Weights of a small transformer language model: 112M tokens.
MLP neurons of a small language model. Each row is named by its layer, matrix (gate and up: input weights) and neuron, and shows model dimensions 16-111. Each number is 128 + 24 x the weight over its row's rms, rounded and kept within 0 to 255. Numbers have three digits each. A neuron's up and down rows have the sign that makes its largest values positive.
After each neuron's rows, "fires in" lists the words (lower case) most often at its 100 highest values on Wikipedia text that the model never trained on.

L4.gate394:140128143154134141122094141133167159145116099139118170085152150175123090143127145141135139152155126131139110119163089183160118139149134097134115101108122103145154142096114109107114100127068100066161141159136121063128122128119096130140119150137160179145143144136124122134112141161123146126
L4.up394:124136138136153141105140147157157104118135113167149175168122161101159102104088190164119157159119147133148154083145141161133104132166120102126115094107157146119170115135148122137154176114166114121095125113133066111104169107099125098099157177144130107124161129155090109145138110101109082127
fires in: "named", "living", "called", "selected", "related", "elected"

L4.gate406:118131152145151118027125134134131126155146084124132138138082128121114120118111102109141130134114164143152137172131137100097092164091107141096094088126140158170076106128135078136158164171162156126154124109103178124139133138117092135165135103179122133122108134106152143121075137094114114143
L4.up406:129116133143054145124118168095079098118145134138128111126156127136138125135167137152144099150115132167146154135129151121120142090154124125116042150121129123128152114134119136145136118128138093121148161158175159122126144163095086115100125111107110133116135133138176118100071112121157130177
fires in: "0", "1", "championship"

L4.gate380:142125135150126166141077148167114130128089116120111106129120128114138108132127194100158150139096113146104138109141132089154131137140162155093094116148099139171154100119126156125128176084093135145112151126133124112094155147075082127128152149133132133135140072111125151113165179162119125155
L4.up380:138142075139144142134122158150144154126099095155097107142125185092180130106127141023098136150108151151104143132082131146138140118068126117138121090125151107157159100089133110128117129154166107098102122145112139135117120128099113113119122108175132127122146114110131129164097147144131114154
fires in: "from", "during", "because", "responsible", "visible"

L5.gate70:145140103124159128129114131127125103118101122115137098093111153146146150116123149131123175142157141168116139091159100160141141153160133118131129131125088124132154131115114119165123174147155139167142127123154135116097129138124107131112121122173130124134122162108121125114089097168171154135
L5.up70:154163150134120110095138090101167182087132147091110122113156110143154090085077141115087124111097184152134149126153101151160141134137116148120126117149098095110112138093120129102131088098131157162142126104133144099130106114169118122174144116110146113145153104127120135121102129105120138143
fires in: "1", "performed", "per", "identified", "sq", "few"

L5.gate418:095139094166151128139079106163170123145154097169110152117103135141143127119126150113091178173106122139101085129131140129133136120141115068112144150109123145147154132146124140130141142132124150109113160147133111152154108095142120141132186050141086129126093113113139124102086155123130096159
L5.up418:131129103089135117136134145105147129124153061100117133135189126087128127114086093148133089109148155133140118087146136130131129118132149095136116140107161175121106136115105156115126134123105145194122127080110122104116126165150136124147098140110104125092100135143145139092124126095147125097
fires in: "december", "september", "mall", "october", "march", "architectural"

L2.gate166:100097130132112102090060133157148128114109117156102149142114111185153152094127133099089133107129176127137118123148133117104100178125110127166111116130138081097119130158124119078119113179126114122150136111091119117143087123142085124136125071136159132125102135115101184111115127146136129137
L2.up166:119139118083091133117086122167161108127139168106113118158101158154129179115136135098088145117125164192106131123171143117123101151119130141178106128132129120066097136141121131130147103170134156113121082106127135131159131123130080147144112103114176120152110116136138127165117132146167089131
fires in: "more", "national", "major", "local", "different", "very"

L2.gate157:057118150128156147107130087093120127119100099119133138118139094106137118148134156147117111160139154111124108162112137111121109119080093152123103115155092120098124139101143142166156079103153120128115145140151125150094134083115128173126124082113151154113167140141110129100142058136121080136
L2.up157:111112148160131183113148140096147134130140115117158127144178137122110082135149123132126105159095131128135144147127124141151136127109155140148125112148085152125110119111104122150095124126159140135139167126119129123135097140141162148153134146109117187138061122113128123167143123127105136141
fires in: "in", "indonesia", "institute"

L2.gate443:127116148112173156099119138125131106106137138143134141112126125114089137114138151159109082139137167141097122106148100144123151133138141089127092138134161122126157194134131133143109149149083112134160074140081121133134112086097162117129080101137152164090087083175105119120098127130143125127
L2.up443:122148101136124163106097089136156140116127096125097123174138118181115098153105126180141066140145108150124124122136127136147129109127129135105109155112114128101133151130122130135129103174130162120125108119152136121115085146143121123176105153097127141120145091149147132103131133104154107103
fires in: "or", "roman", "commander", "human", "origin"